MLP neurons of a small language model. Each row is named by its layer, matrix (up: input weights) and neuron, and shows model dimensions 32-127. Each number is 128 + 24 x the weight over its row's rms, rounded and kept within 0 to 255. Numbers have three digits each.
Before each neuron's rows, "fires on" lists the tokens most often at its 100 highest values on Wikipedia text that the model never trained on. A number after a token or word is its count.

fires on: "ers" 47, "," 12, "s" 10, "ents" 9, "ors" 5, "es" 5
L5.up593:129165172112139172116140179175162148101107124179150116099134128104132095145110135143168111106157116084148175151124153164113126118119132142102132095115138157091125089152128069129141117123118127156098131123117109134170127121127118122122099146114140101135146133062155089183129138141130114141

fires on: "op" 24, "y" 15, "ar" 8, "a" 7, "m" 5, "k" 4
L5.up319:162104160137141138128110092137110106145173109139147183140152112154128155101064113159099129099092132125140166171112139115132155135191112140081174124136152136152138131137129142109123132123140120087129097080142099142142108143083089097142137138090137141101138111129071156120070162121135132095

fires on: "ed" 23, "e" 12, "al" 10, "ent" 6, "a" 6
L3.up351:111131099144099144101156164129104137124136131167161103138149069143147133109115144130157133136137166157103151157138122129141137154076162138117106105099141166148157113121111104100134096119161146135105103118146159108135103145102146148124144167157108115133118143167138107124132130137110164115

fires on: " time" 23, "ater" 11, "iv" 11, "a" 9
L3.up224:136114135112135155134111133145128109106106155122123115080109167143145134118125117125130120102144120096104136072098122155157097139163114146146108149174199135117169126138126113109142130111154144156108118126118144122127172109155112106121110158159172139134129142111149101107106102077132115100

fires on: "il" 33, "e" 9, "d" 8, "us" 8, "os" 6, "ind" 5
L3.up704:090161156136148144142110053101161118108127107161131140086145146120089101120152107116084118158165122077105157131115135132127114085151138172125138167135107168139145128117098123123085103108172133157175107147172149056114138096146143151118096137107128102136098112172128138138120122105125120131

fires on: " from" 27, "out" 7, "ing" 7, " of" 5, "ile" 5
L4.up813:106119133116159130079155129120150133136141113123115160127155096124075115127112136103141123157091073123123143169107125112132110137178109166066114123093137137127165148098129122150158136134153143147150117109110081110114099142154141139194143139148111123166147146113068144144122139147128099162

fires on: " of" 24, "al" 14, " and" 11, "um" 9, "el" 5
L5.up999:158130133153086132123146155130142098130112076159172149146116101095141085153122147186169182127112141140117116138152122134088142103073130168135079124125149126142163147208126132093130138102171099147165154113149117122123089161091134161142139102149155132118144136138115185118147143133094125140

fires on: "ed" 27, " " 24, "et" 13, "y" 9, "in" 9
L3.up765:124134110141145105106137145122119141114170155138158166128138142146154130131138139111122139092087154147126155144075091085139124114117112134148139057130121145133122111114086144131128122119188157109139109174114133117153101163111078104119128127132105095098130115108136126123153106127131137112

fires on: "re" 25, "ro" 20, "a" 14, "le" 9, " s" 7, " m" 7
L6.up837:115120138117157103118106173189153162108124121147115077096128125172138188119129122114134131146125110155140149148111130115120100096128131082110124118153133152138115085137125146113162098098151118135117160122117125133147126138172138134142121134118043133156132132145129142086121130137174091133

fires on: "R" 32, " R" 12, "ing" 9, "ab" 7, "J" 7, "al" 6
L3.up132:103090137120132119160161106127114130118126111148151139143126105141095099139155118143113140128119066114112172132180129123131126118100146128124102152100169146094127121109133160118117130081114147125147134097065148114089129163092114181122088110166096111132130169155149111144110101154140153133

fires on: " m" 19, "c" 9, "C" 8, " k" 7, " c" 7, " " 7
L6.up796:115131151104117151167144155115107132140125153127152103118127116098093160134117119105133122116129109170081111150166112143161113122131103092115143147109130121120158117144153128102173128149148117154132176126132154113110113151130132130117144142112114137110075098150112132123154106106120096131

fires on: " |" 18, "f" 14, "o" 11, "0" 7
L6.up1007:141114139123108119150140078158150104077123132127123131100134118141112139140125137173133160118143113154114122097078163104133099132179114120092098157135124117111146150125122115153155096161125125124104099108115120150146128101120114126163151128158122070087119121124129150121092172098164094157

fires on: "e" 30, "ver" 11, "re" 7, "ile" 6, "an" 5, "in" 4
L4.up448:084088131115082156132087131122121112099131104136133128164204141127139101159110123062131083143114107151141126098132115134104168138081101131145163139139155165097114160141126141132104131157156135110164120091139159096133164130108159108135110168150116114097159090114121164106108121155101105170

fires on: "er" 26, "ran" 11, "an" 8, "n" 7, "t" 6
L4.up625:100094170109171135122093144163103121166087127129173112139131179139093109082133129118126151114096108137144126107134127085147155086105162125067150094097154146097130132155109126145096129161142117154136146104139106115159131115102123144114128133129111130134103168147174115137123112148125131133

fires on: "t" 45, "ial" 9, "x" 5
L3.up372:173127170124122151140104152119095137150100057129144141148119150132104134108118129108176149153127103061125123123151111100142129114095138104103149126111189111128166133157129152180102130165137121132159132139102097132160145112141129148107159124103136146149149169118135182109137137085138118113

fires on: "a" 23, "ount" 10, "od" 6, "al" 6, " /" 6, "ult" 5
L5.up246:145089099137112183100133133127138102127088125156118156128132103172095125162114139138140121125115136132132118169099165161117118128118150144078136129081128123170134159117129110120115116099178112146122151152123107099123138093104199127114144179160116117129096169111108146129129187116113119113

fires on: " sp" 24, " off" 19, "ous" 6, "f" 6, "ed" 6, " b" 5
L6.up909:110096110119140142154170135084126135147089105106148108162121092115099108074106191150143106157120093155128129149137110144113117190147136109129146100077163137122093134136138095101131123079141112120086120117130120197156155127135133159151154065120111101163161115127106107110161115147115093143

fires on: "s" 63, "ing" 10, "t" 7, "ts" 4, "es" 4
L5.up955:122148132111138083129118147148090135095141082127100095133122125132092144106131103116148087151144163102132145098104121128132172104123137086125177106101101132169161085121137118142141115106112165153166163183144123072130148124156138124148080137112144166087134107165113169145122166140178157136

fires on: " M" 12, " R" 11, " P" 9, " C" 8, " T" 7, " St" 6
L4.up155:170116156143114116122123155129116145128097141145164177132103129088156108126147133100153164110124150125111115118079160121085121121085138155132112081121113113121130127085187155127163124118147146089154093146117113122157121133103100114142069165116109162140119142179122125153134193115146099173

fires on: "c" 23, "ist" 12, "ic" 11, " gr" 10, " cl" 8, " Gr" 8
L6.up115:141130134151171114110116149161131119092174090145117112134091142163147111130123129101108162183131163137165117127141137155122143122129137144138162147162117146127143160113150136107170141146137183122142200127130150124133134116140134110159144112120123139138140115144094114120111156093128124152

fires on: " " 23, "is" 9, "it" 8, "ens" 7, "as" 7, "an" 7
L5.up360:144131112150148118130132187104136117130131154062140169145125151122120186166145085137132151137112098122150109123128120097103133148156120155129143120123115116164111117052147128109127120109125178124130117164090123096127123106151117148111130152131144123118133150098147140125177123159143107138

fires on: "es" 26, "s" 20, "e" 8, "u" 6
L6.up772:098131141160147113127127161116091163134103122131147145102119097124125157084129089124132080122084180160094155110122110144150112094102122107148144062148149150111106137130118129136195096104144103122127108082099136116120113128150086147086113130137138107136120119068152146153153163136112175155

fires on: " ad" 54, ":" 5, "d" 4, "{" 4, " part" 4
L4.up825:080177129101135116141139122116107150090165104147129086042119100121112134132136141146117134133096139113115143208100141078158099152167144158164106103088145132129117140067180144093088139146165148081117135121124132125130132149166118135135114136143135126173130126158102133152128173167146114136

fires on: "–" 27, "*" 12, "/" 7, "-" 7, "ud" 6
L3.up770:129124138112180139146109156174128115135141124178143138161126164132135136122148189145151130106108108114131135107138104136125103141096150160128081094093116150176125129084142142144142123123129114126115183149084132112138120113131092128118080143124104130109145131123123150138143114127190099123

fires on: " S" 16, " F" 9, " D" 8, " L" 7, " P" 7, " M" 6
L3.up640:132106147130108105144147101116122107152140132109149169120148108135116115144151139133183158205107161171157111196102113163083129143130112132118138108148138133137105115074126161165136141085145123139119123151119127150137132116095141141112085138097127113135140144162151117116127120073149072189

fires on: "ie" 22, "ian" 13, "E" 9, "ic" 8, "é" 6, "it" 4
L4.up612:132109117106149082129168153126107147106113108126095088140116120164142165150113142099079157154112145086097138120164142145109120132150138119141133114141149152096097141125126130133158144112149101141134136122189149123156143148136120170128133087137095147101121089118156100097125085133128095086

fires on: "ent" 11, "ult" 11, "ed" 10, "x" 10, " to" 10, "ing" 9
L4.up984:117106098180154139102145100123106129159141096132160137162132119132091141154133114087140131109126135147095142175096168107134120140122167141090150122117133138169127094122108087131094149103099153137066175135129097137102143099070143111129125133167134119097100141105158140144121152117129160153

fires on: "es" 23, "a" 13, "s" 11, "ia" 7, "i" 6
L6.up533:131138165093124134107123157166150125112106151136113120144140145095133113128145110093181122169112129087135149154100103163142065109100079120180125162102115144149140125117124157111149125108118134153151111125113115102176140157132123157097113134063178123105101135135163104131168161159109101123

fires on: "-" 16, " /" 14, "ight" 9, "–" 9, "ir" 5, " |" 5
L5.up162:145106136108147145110121155159108115141124145164131132101141094133152078122135163133156118121103145121121160100157085143164161089119084142157114123134127126149158131113144153086169155098128149142098152137101116144137133148111097132112173147121133094135124128133127133106114158156151105100

fires on: "s" 28, " " 14, " s" 10, " for" 6, " re" 5, "up" 5
L3.up895:128122142115159081115120124147112144159145102154194156100117165111119152146141122125121065153104125154141144116131148177124147127098034092127159158093119120116128113143100137140135126155133131129158116175117129153111140121110105150124100151071076136131098134143129134104123110152149150118

fires on: "u" 27, "o" 14, " on" 6, "r" 5, " G" 4, "e" 4
L6.up742:165126136143081145106142159155134124144144125093132114129155104141096150167135128116144171133110136140095136106102143104115137135163156139141125103107096124150103102121145128116137088176158148131109127069164119101148097103111129158122153121121102156145116134126111167131127147157131129164

fires on: ")" 25, "er" 10, "," 6, "wn" 5, "ward" 5, "b" 5
L5.up686:114140120176131098148145108147100114130107136172132104171125111172137103132171153184094163147090165140128118137155156099092134110095120111097150090177100121106073120130090103121132134148176156122092144102112121135145141134107094106143159161107130140139147153124136119130146125134174142159

fires on: "ig" 15, "op" 10, "k" 9, "og" 7, "f" 7, "ad" 7
L3.up113:118139119127118130132143106140131135135160081157132169095122154129118123097104127112137078119131095123109116143112147134153122132187141133087125111162089160099168114129143132120130049149106095110134091106105153205139144115127132137151117146102139150115118122139112169134137191147125111135

fires on: ")" 42, "," 41, " the" 10
L4.up624:141149078130127087120107135117114180132119122109166184136117143135119100120125130127109137141148136094124164128097147149083108141119103142107138143142107162117087103148146146131120149142155144153125145117117113137109139126099091093138130124157129107127086137090103108131136126072141165163

fires on: "ing" 26, "ed" 20, "ly" 8, "ous" 8, "ic" 6, "al" 5
L5.up531:116125149113113146091150116075146110110135114105183092099096123107096151134127142113163109143080130144090148160177095089107150162163161080130141104114143150119125117133105098158135140092137152112086093152150160155169140126144115124150158164108169123129098136100141112104134137150134100143

fires on: "ed" 49, "ated" 7, "s" 6, "ted" 5, "e" 4
L4.up388:114160109140126125151120175139107126137109125101118133154103103086128145115153089115067109160147141170125171089159099150132137140144125161140166097142136114112136114080151124136139168086131137144142145143156139106081138149149113100134080131125136093136093102149105152152150147128094148154

fires on: " t" 33, "op" 28, "and" 16, "et" 6, " of" 5
L4.up484:175097137129092076099144124172152105093115157157118125122100154128082127118128145099138167103167115127130132099159137109107159121136130161104134152140106137127126073128106157098128086112159142134093169098128126117124102143148099113120101182143132132144118110123100106106052122121112108154

fires on: "s" 26, "ac" 23, "ic" 9, "ers" 8, "op" 7, "p" 6
L4.up376:130139138138113162090146077162102082119118082143130102144096073123115150145134105113104156181134127121129183130096152143146138076142157121120147111098121138109156085152134113102111119154134117101145128154153094081137160146146139092148147123119169132145144129102102123109164156122137140173

fires on: "op" 40, "or" 14, "g" 6, "f" 5, "c" 4, " of" 4
L4.up416:156104125100098125122124079142089103100125119148140109121142148100144158120085157094158083126149142160120149115089133082107160117148121132151120138136125100126148109110130150124158108113173110142146154127108120132094089142144147107108109144130157101151123145114151147154086111123143141117

fires on: "ast" 19, ":" 17, "out" 15, "ound" 10, "t" 8, " /" 8
L3.up1009:087157143127175144128166116089115163114123072136116143151130135102127135137092126129132100132151103098170110119104129098129124117102116186095084101131169154140144137116139112129136140160134102133161117151123128114129119121138137141105110119106102129193120113125124128140112162100124125096

fires on: " with" 17, "a" 14, "al" 8, "r" 7, "e" 5, "j" 4
L4.up978:101101178123124149147165164120166152126144134136106121100090135133146121119132135168132123125148153110148116086094137129119121116142118141108105149132140139121094154092132120157151112098132130160095164077162141091148129072115133101141151150131112118105138111133106143180154123128110140153

fires on: "est" 15, "s" 14, "es" 11, "ied" 11, "|" 8, "ts" 7
L5.up305:126178096110180167140103155129119126110167141176150174116086155085074109154138083138116090164170088135153086138146131139159127157145141108126146095114118106157161152146123152152146154117177128135127109131115113129099155134119097088095131139076149121151094103148154117123140131101112130129

fires on: " of" 18, "od" 15, "as" 7, "ion" 6, "ing" 5
L5.up391:088163140130117136117181138111133127154072101164102146129149158129095157114124140103147106132092144126146135092075109128151089105160098144116143143093178112125116134140157135138189138126110101157159164109125117135113109129158129134143133133148115130102148167125109149170109100143135087133

fires on: "ow" 20, "ed" 16, "hed" 10, "op" 6, " of" 6, " to" 5
L4.up138:153143130143152091171160149111145140136125139108143136094154100142116157119111092111118141139155112164106157123136131147087119137091122161125097160106120088161119133118123126135150114124153107128089124130071119155155167110072157099161113141109119154087097138118120168135084101111132100095

fires on: "ort" 30, "ot" 27, "et" 8, "ens" 6, "ect" 5
L4.up1012:086095149131131119104090135134081177112107143125124141166108110133145098129156085162137066107168141096165158137126091106167114132140100159119118160139137161169106093145156133164122149145116148121111112086127129080114146140112111128135138138126098126116134159119144121150138141080097081126

fires on: "lect" 41, "ent" 12, "ed" 6, " was" 5, "ame" 5, "l" 4
L3.up1013:135102115162154152166139107109116120128126120144138126126161145107126110115113144099131109124141131160119153129143132090159115143111092123108129083140126127140152125120123102171116127118126144167114082141134116136108137086084144116089124139151165098103124152151127118153148094134094137108

fires on: "ition" 18, "an" 17, "un" 12, "ver" 12, "gan" 10, "ip" 6
L4.up669:125121093121142129116121131155122081101132117137138143156178102155087136133104110090166136129121135131133130160168153132122137099125118129104078137102127136117131172158113098109113170126140127161102097138127143152130147065114136134152165129118126088138112086106148139138113135157100126166

fires on: " at" 38, "ic" 13, " first" 8, "n" 7, " ad" 6, "d" 4
L5.up271:158138115115137108099150086119082124111175115125143097090147142097158126145106124139128114103120125090139174168128147118174068119172155156152127127137139136128092083134112123090117079114149140135133184119157158100128115107112150117145066106141154080160108131086126121111169127153133132139

fires on: "at" 38, "we" 24, "i" 7, "ard" 5
L3.up39:154166111123088160130129161103102091085138127134139118149151112126154147139164112155146126139138134137130109148166094103179101147125151138154104135134075156146157095148095123130089138077168095137119149141082128114115139100125128114129098120126108143157150137142116081191159097100167116127

fires on: "s" 22, "e" 9, "r" 8, " W" 8, "et" 7, "es" 7
L4.up1015:081150126159161122119115122117086148141110144169141150124079164120153098163119143123145087119117112146135061096160115103112130148177129136127117131135108105139161131101128107149120128130121182142138121137131110142113173090144108167105153131112140116165124132121105119147121157141153133146

fires on: "a" 17, "u" 14, "e" 10, "h" 8, "i" 7
L4.up497:147151138121084182110142152134098098154152155126120131107114070086097181117124126116119117148126110129126158084087169089136128094108098099136101141191145128127129109138104098121128150148181121175099137083131125135104131112101098131157114102134149166168108114106120135140118072154138166129

fires on: "," 15, "re" 14, "ly" 12, "y" 12, "er" 10, "t" 7
L4.up972:133166125104094178103117093120141137102129131141134122163134153145142128106096095133126116125142098153117169137129150145079145129129191129131124141130104104104127123140108108149108122134140130174159137147147099148141124098050117108152096108098152124129109126103142125154125109139146138031

fires on: "an" 13, "a" 13, "in" 9, "im" 8, "gan" 5, "en" 5
L5.up388:105133138107088124141089120124117121152098124148132095151115083100136110144113130058145133147109122097107123120134145109107133084109093093127127139123152173094126127143116154160128138134143126149156129107142105073141167152107129139094165133115126105120166164105155137082141113147135130157

fires on: "op" 22, "ed" 19, "z" 17, "og" 8, "===" 8
L4.up220:114111143143141158152101146136082122127121166128110151139157101098102123101127105135120120158139117131125135148118151149133142104135112153115143153099091166119110110119171145135100144137157132114116113067121116173122153133126124092165111142084141150083101150148118125120112162090173090098

fires on: "at" 38, "ild" 15, "ed" 6
L4.up283:125143132155149160111158159091092112113142093160173125114115133125134152151127132075157123123103165120151154113119105147164095129106136131129110132128104139135141086108063137104060106100162154129123156123140124104157153103122127089107126110143146126088107106122138076140140071093144108136

fires on: "ia" 13, "a" 12, "an" 10, "o" 7, "y" 7, "as" 6
L6.up245:141151172148131125136126108142138153149101148155149161110122168116145088115124116151097137187134119101129149183136101142119141121095084107141134144148125156114135151112139137098126047145097165182121142151089189143125156133089104139128141142059145113118136149114130138143147183157117112110

fires on: " in" 20, "st" 18, "rit" 11, "ap" 10, " pro" 9
L4.up62:126090086109130153163111161159130161085126119106077105163132078151142146130115148110150109138155132111146144132105126134146079173118122100110152134126122146154117138100105126145129152126133141131126141152132160150143144124151131122086111155129068093116157163132130144189119121122094147094

fires on: " as" 13, "ational" 11, "ain" 9, "os" 8, "mer" 7, "al" 7
L5.up4:135175153100140122121115131110126156142120131113127151120112158120093107113197161104163128121122133112116152103108104149128102057125132143150124113119112098122105118097097118114101107110125149138133173129164076112126125119098124156125103119150153109102152134080124116148152127136151084149

fires on: "ward" 21, "," 11, " N" 9, ")" 9, "s" 6
L5.up698:134152117098120145134104127128110122137135125108134170109125149100114170142114149139144135147150081104121168141115120098126132134178109131141109090121141142117093118105133133200105146111132119147133159158146088121123139115162106092109146103188125105141119126138140109116135094100168171137

fires on: " of" 58, " |" 15, "ard" 5
L3.up202:181098176123119172111152146129115148134159124138124146126129110165081164096137123114139108151141166145175155119168122104116145137124092123134095146128112113131132083114144125114104141090094119159116161124112107121128176091129157125124127147120135131161086140136140103148129111166156122091

fires on: " b" 39, " B" 14, "al" 8, "ear" 7, "b" 7, " of" 5
L6.up12:149079117116145118143113129109170135102136118163109153109121135148128147092119126138172146150087145151106119119120131097124148114080121064172103100162121128156108195096115129115120125144160165166130151134158133135125130136102126112122112168174101180118079097123121135162113124156158116138

fires on: " " 37, "iz" 8, "." 7, "an" 7, "is" 6
L3.up180:122149143117135151133135135120121117104124094139200143121114141133101140133127113162159137143162085147111160132093139135113151162145116138101158124138116110139119121119115125104132130126139141115149105140117149076185106139132128143135099154183119134065107097113132109121148138184105090124

fires on: "ed" 32, "ied" 8, "ous" 6, "7" 6, "ated" 5, ":" 5
L4.up237:087153134113133153191165153109156141138163135131160100151133127100114142123120113134156135132121115110128117148151087147128108132110106134111164129074161169141142120157118131109120145125164167125105111129114120179142141110169131140142124119171153118154144119094060133102190140096135148151

fires on: "le" 53, "re" 15, "se" 11, "u" 6, " le" 5
L4.up422:132148117133184115143073152177127157110154094141104061159151124141116120138112075100180097128137137130105120149112106112112175102127113116121154113138122146161096127129146140112109128103144137135135138111109099158079136133160131134154133130110111140116126093175165160140175122129121104139

fires on: "ab" 19, " B" 14, "y" 8, "k" 7, "b" 6, " sp" 5
L6.up51:133115143116120126106119121138151179122107155130104094144134099140161091179117126128122126135101160136160088099142155136133109154099121101093125125136129118164127157101151112126124139112133188162099147178137145154150150120098125078108104159144115148132104127153094124126097130111136153149

fires on: "s" 31, "r" 14, " d" 11, " s" 10, "uc" 6, " r" 5
L6.up325:129151148078137112110110158134082157118157104146145120112136143131092138125141145121146119130124143119137131134137141137167138140153088086140159152167138131103168114112153149105109142122092156155162129131132115131111117090074140133108102132102103118118096170140099168164102119133123139142

fires on: "." 55, "," 12, ".\n\n" 10, "ound" 7, " at" 5, "ind" 4
L4.up286:148167118114164127070126094088157146125139173130151113128127081105120137126147107080143109120100092075074127130110129137078109137092081145132138096118133100114076129127172146161127171124151133126170120142114116101155124094088134114128159126158158093145105150125122093133131126114106117152

fires on: "es" 55, "ions" 12, "s" 5, "is" 5, "as" 4, "ory" 4
L5.up558:102132113150122104149120163164124113126130068182138120131113161099135130119099137133137123148126124113129136079096124152139169123174124106120158129102113158173165125154121145121135130121129133141098108081118136120178149125150113137101126144114134133152115099108115140160118106132179129159

fires on: "i" 38, "le" 17, "re" 14, "a" 6, "ri" 4, "ra" 4
L6.up632:130124121113134171087092150137104178112120137122148107124153132150111120137184132141166113097142117150110114147148125117113121094104111094133162083169132142149109099117155130102110081145174112137131119102140096137113158174186151091145113116104086150119095148196146146101145093139165137088

fires on: " for" 15, "s" 11, " over" 10, "al" 9, "any" 8, "end" 6
L3.up701:163149168142120127158097139108096102121139123126135117108102100099182167135166152132152067123104114138145141119150158140130130123081133083125137115064144166116107141126153158153156118119150136110105128128137137111168122128137108137099099114163086098139143137119107160142142139120144121148

fires on: ".\n\n" 56, "." 36, "\"" 5
L4.up708:156130084116151126115132117113150110143144166115075109138133133144123095183121073110158124118127100104122081126119132127097139108120155151104153110100085129098084140126106139129140121123139130181140121128101146108139096134127123122130105145121109130126171104118127129071132156153103156150

fires on: "s" 26, "im" 14, " time" 9, "ly" 7, "," 6, "es" 5
L5.up690:147113131115118165112155170137175120141122139148146119104130140148120122129129100167113085157147137140133132153091114146102147118118195111149122132095125151088126121186137103128129114150111158134153159123127107112140112138104114135150135168125193137164133127123128136143131090146101156099

fires on: " pro" 59, " as" 28
L6.up795:136143113101105144142107100102178132122162123196114144130117110118175132099158128132179121142131117136139098112109132148120128120093106113138119120122174118125075138116074120119086133148128149126133127114130133086151114170091105134118094133141155077145148113165104097121125127145159135181

fires on: "c" 20, "t" 15, "ic" 11, "g" 8, "n" 6, "ur" 6
L3.up622:125143123135118143122161177125121106077133107135100138193129123165120118129136110120088115173104123107147118136117126107107101134127117149136163098135159067167129115144089164109142130095108120124119120139144118092151130109112120122117085155131134147145112141119132119085102119106133114124

fires on: "ol" 21, "on" 18, " Col" 12, "ro" 10, "ord" 10, "d" 8
L5.up708:109105112113160143121140117104131167118093127125151164144129080118153127109122134141139158134110132118151163152133123123135119079147128143113152079096119141135126140075120113157148131127115122142170109071097151125169138143137123139117142114118102123121104113136165125115100103138149113113

fires on: "e" 15, "5" 14, "il" 10, "0" 10, "4" 9, "," 8
L3.up175:110150132113139125123104130134127126100124091110141118139141106157131132138097118088129109142143098101154190109116083095076129128167101170123128144119195122073120154141147123163125160088136166127144125129139158063129115121156178125149135147162120136149143092211155143124115134092145145124

fires on: "ic" 30, "t" 29, "s" 13, "ar" 6, "ich" 4
L4.up787:168109116134118136138104141107105110154122070160111107163086115130080151158121118113141167142073130167135156124102110170152097136120126093157170120138108127136119120127146129129126141145128138128133148180146100128131175093168136103132101140134158133165093111135132104117098109146113137154

fires on: " " 38, " a" 9, " with" 6, "t" 6
L6.up947:091144170147127108109154105116169160137157101110125140119131139094133103085125117133110143118135155130180135138146100135124116125129144119072089116167098155149141126146159151174128137090174096125143113092151158122126126131162113109108137111112095154124133111098119103157184146122156096108

fires on: "al" 27, "t" 16, "g" 12, "at" 8, "ent" 6, "ial" 6
L3.up4:125132133117137097150094115104155147151122116148101163128134112137103157164136140160126089153112167125137121167107123129126138161122159139141182168138073172169171146175115119172111136124119143112158119132164117133133121101101130147142125139149127119141128109121109140121122151129112109178

fires on: ".\n\n" 67, "ation" 10, " The" 5, "The" 5, ")." 4
L3.up883:144166108102135089139115121109131137132145120148115150107122101133103146163102123156144126118104123068107113143100128141075104119109128164093147126138129103081106138153130131165133148128095127180148123128125155134137133115141136168131126150111164166126186119134102113102116107146091168195

fires on: "al" 28, "ame" 11, "ent" 9, "ain" 8, " pre" 7, " of" 7
L6.up407:105165162091101145132093129110146113134108151132158140146115129087136136130133123106136142112126138134148187106115143166124095122087095132110124146098103145119113084098133150130093144112135138144130142135174132101118149124120166119148132112159131138145094111110147142117189162107139119146

fires on: "r" 26, " m" 24, "iv" 14, "ss" 8, " l" 6
L5.up447:115152115112122094105131156164114143092166135095122120090138163107178146161173136130126117134133137104108120126141101137131089095138150094116111067165116149138118133113085135153182145091157118127166156120155165135131148137079151159125160155140088150174122129124124114124136127150175152153

fires on: " as" 32, "em" 12, "s" 8, " st" 8
L6.up638:107128091143133107126096130096138154148127096143106132145100129081188097107170124151160129119098106106154098100138096145143172114117129149119186147137109139124106125112096126093133148157130134109111121090092116131148119159142139112091147153165127149133101137130112129097110145119178142123

fires on: "ore" 17, "ce" 14, "ing" 13, "ely" 8, "ire" 6, "ed" 6
L4.up284:117091101121119097140127092147106126135126098148117074120136141137134155110151124099144108149153098137139136152102134080175122163127186109133145133135131160189158148159154137110105134093156137112126137105162109142146171119110119145140148099136136134100109161165167141117112122113152150142

fires on: "at" 18, "if" 16, "t" 12, "ies" 12, "ver" 7, "ent" 7
L3.up932:141115097143129087137075120101122148171139131124151145097131138102137149161104104111124101145138143135149142124100141122091121165130207105113157130076121123142099128172143142122116173121147138157115141123140124094154143100136100122109176136116148138103089154132143173140123153112114109135

fires on: " a" 31, "o" 17, "a" 17, "ree" 4, "ro" 4, "r" 4
L6.up528:075123125134148099151126166127159152176148132142109048098151136132116148119156104117169145155177130118129105085125140140130147118132130123078088107134159131118113132129106156155087140129162128160142147070069158127143143101120121130114117121130164174113123182132134145148168119138125091137

fires on: "e" 34, "a" 26, "ame" 13, "ent" 5, "or" 5, "t" 5
L4.up692:142168133108124118188125102140120108129104123148156101147142111113149151132116116136128129116129149156115127147110110119152136115151070096054104135130113156111148150118126176145155128124156162169133151147145125073101184108153141095125093118116107087121083105143154132108147152128147136115

fires on: "is" 24, "c" 19, "ac" 10, "ic" 5
L4.up258:124138112157122139126093127108171089127091146151130125154150108138113140141123146132115129148094116093138145151128099107125135104129126128085175105141134148181147150144111132114114128152113134099144106135151151097105145133126120160115115164113125129144095166119119119067090136165116129114

fires on: " st" 34, " c" 15, " N" 6, "ig" 6, " C" 5, " le" 4
L6.up212:127089118128118095125134151117127109123147103127103144124104138102132138136110128151139125134096156116117108135150086082153072166145107112120154113123121154139087124174163171132162082127092098103123127121140088135110125127079097173128128121156082107092138097174164175100102148145130119069

fires on: "ly" 19, "est" 17, "a" 13, "iv" 10, "f" 6
L5.up462:143104121090109165115155134109109137069110179135145112120146130125147115100139131134130126134151129124138117102129133129167126131128113144128129152107118094141120099108104155117137132117142145175115112127149083139131123161097114149113146182160158144144095132120126132111087136124139135108

fires on: " c" 47, "h" 11, " m" 10, "p" 8, "M" 6, "P" 4
L4.up966:117156100132107118118143132137132112145138133175140125068165127114101114154117127133136123118122089164150102134118136157096164124109119139096171137145100157149104100141140095125117130139129090117152074147124130119142087125142120167151111156141146152130154163134166156149111130125146128127

fires on: " a" 28, " an" 19, "r" 6, ")," 5, "n" 4, "iv" 4
L4.up659:129148099140167123118127144115124154100159138121124121094111135131119122111133141120136064124133095100187161125147115121139128159135171128126137068130107142142089143133090136100148141106133108119122154116136127186143125132100075106101132129131115101178157155149137128114113149157117146084

fires on: "ak" 22, "on" 16, "es" 10, "s" 10, " they" 6, "i" 6
L5.up705:096181102113142138102132168103147142184121093145153067169120105167153094119145147142162098093115136139118139124141143131099109112125103171099112155114148119104155122149133110120110141184161105189107092126109140134140112120104136119117124082122149134132117127174114158154152151150140166104

fires on: "i" 19, "in" 15, "er" 9, " (" 9, "," 6, "ell" 5
L5.up457:152145118141127125124125127099115121155108119169110115186115067155130105163141131142127154153110091131124090122157105121107086144091093152107136113141117155140097155106137094144138119143190103109174137121119098065163066156120141090118113164098159168124131137134150119130144137139128106155

fires on: "es" 24, "is" 14, "s" 12, "ed" 6, "ers" 5, "i" 4
L3.up550:100173083141117117144170166110133127096172102137121098097156132123092130106161115141102125161120121143147137103117138115122123078142120169155180140124099151092131117135173091137142172136150115188145128169107138136138092122115132153143164123107148118082102155157105135171171184147133160138

fires on: " " 36, "3" 11, "c" 9, "o" 8, "a" 5, " |" 5
L6.up463:095131146138123184114164137085112111169109113158137091111161134144089128124136113120116144131145086181086097144111139162122131164148138120148151157160136170163136141180153147102144090136139133129094111138137136124142145120174128144115160132091146125105112118146111111140167087148094106122

fires on: "a" 20, "as" 14, "on" 12, "d" 10, "k" 5, "h" 4
L3.up135:132164125098158132122167166088097102141095122148153148127092110156126116131165135145067094129103118160121109155128127089148095108127134132091126132102139136160140123120105110159123114142131090138161119113109103108158165153143116138138154093138128102108077161117123148130112141087134143105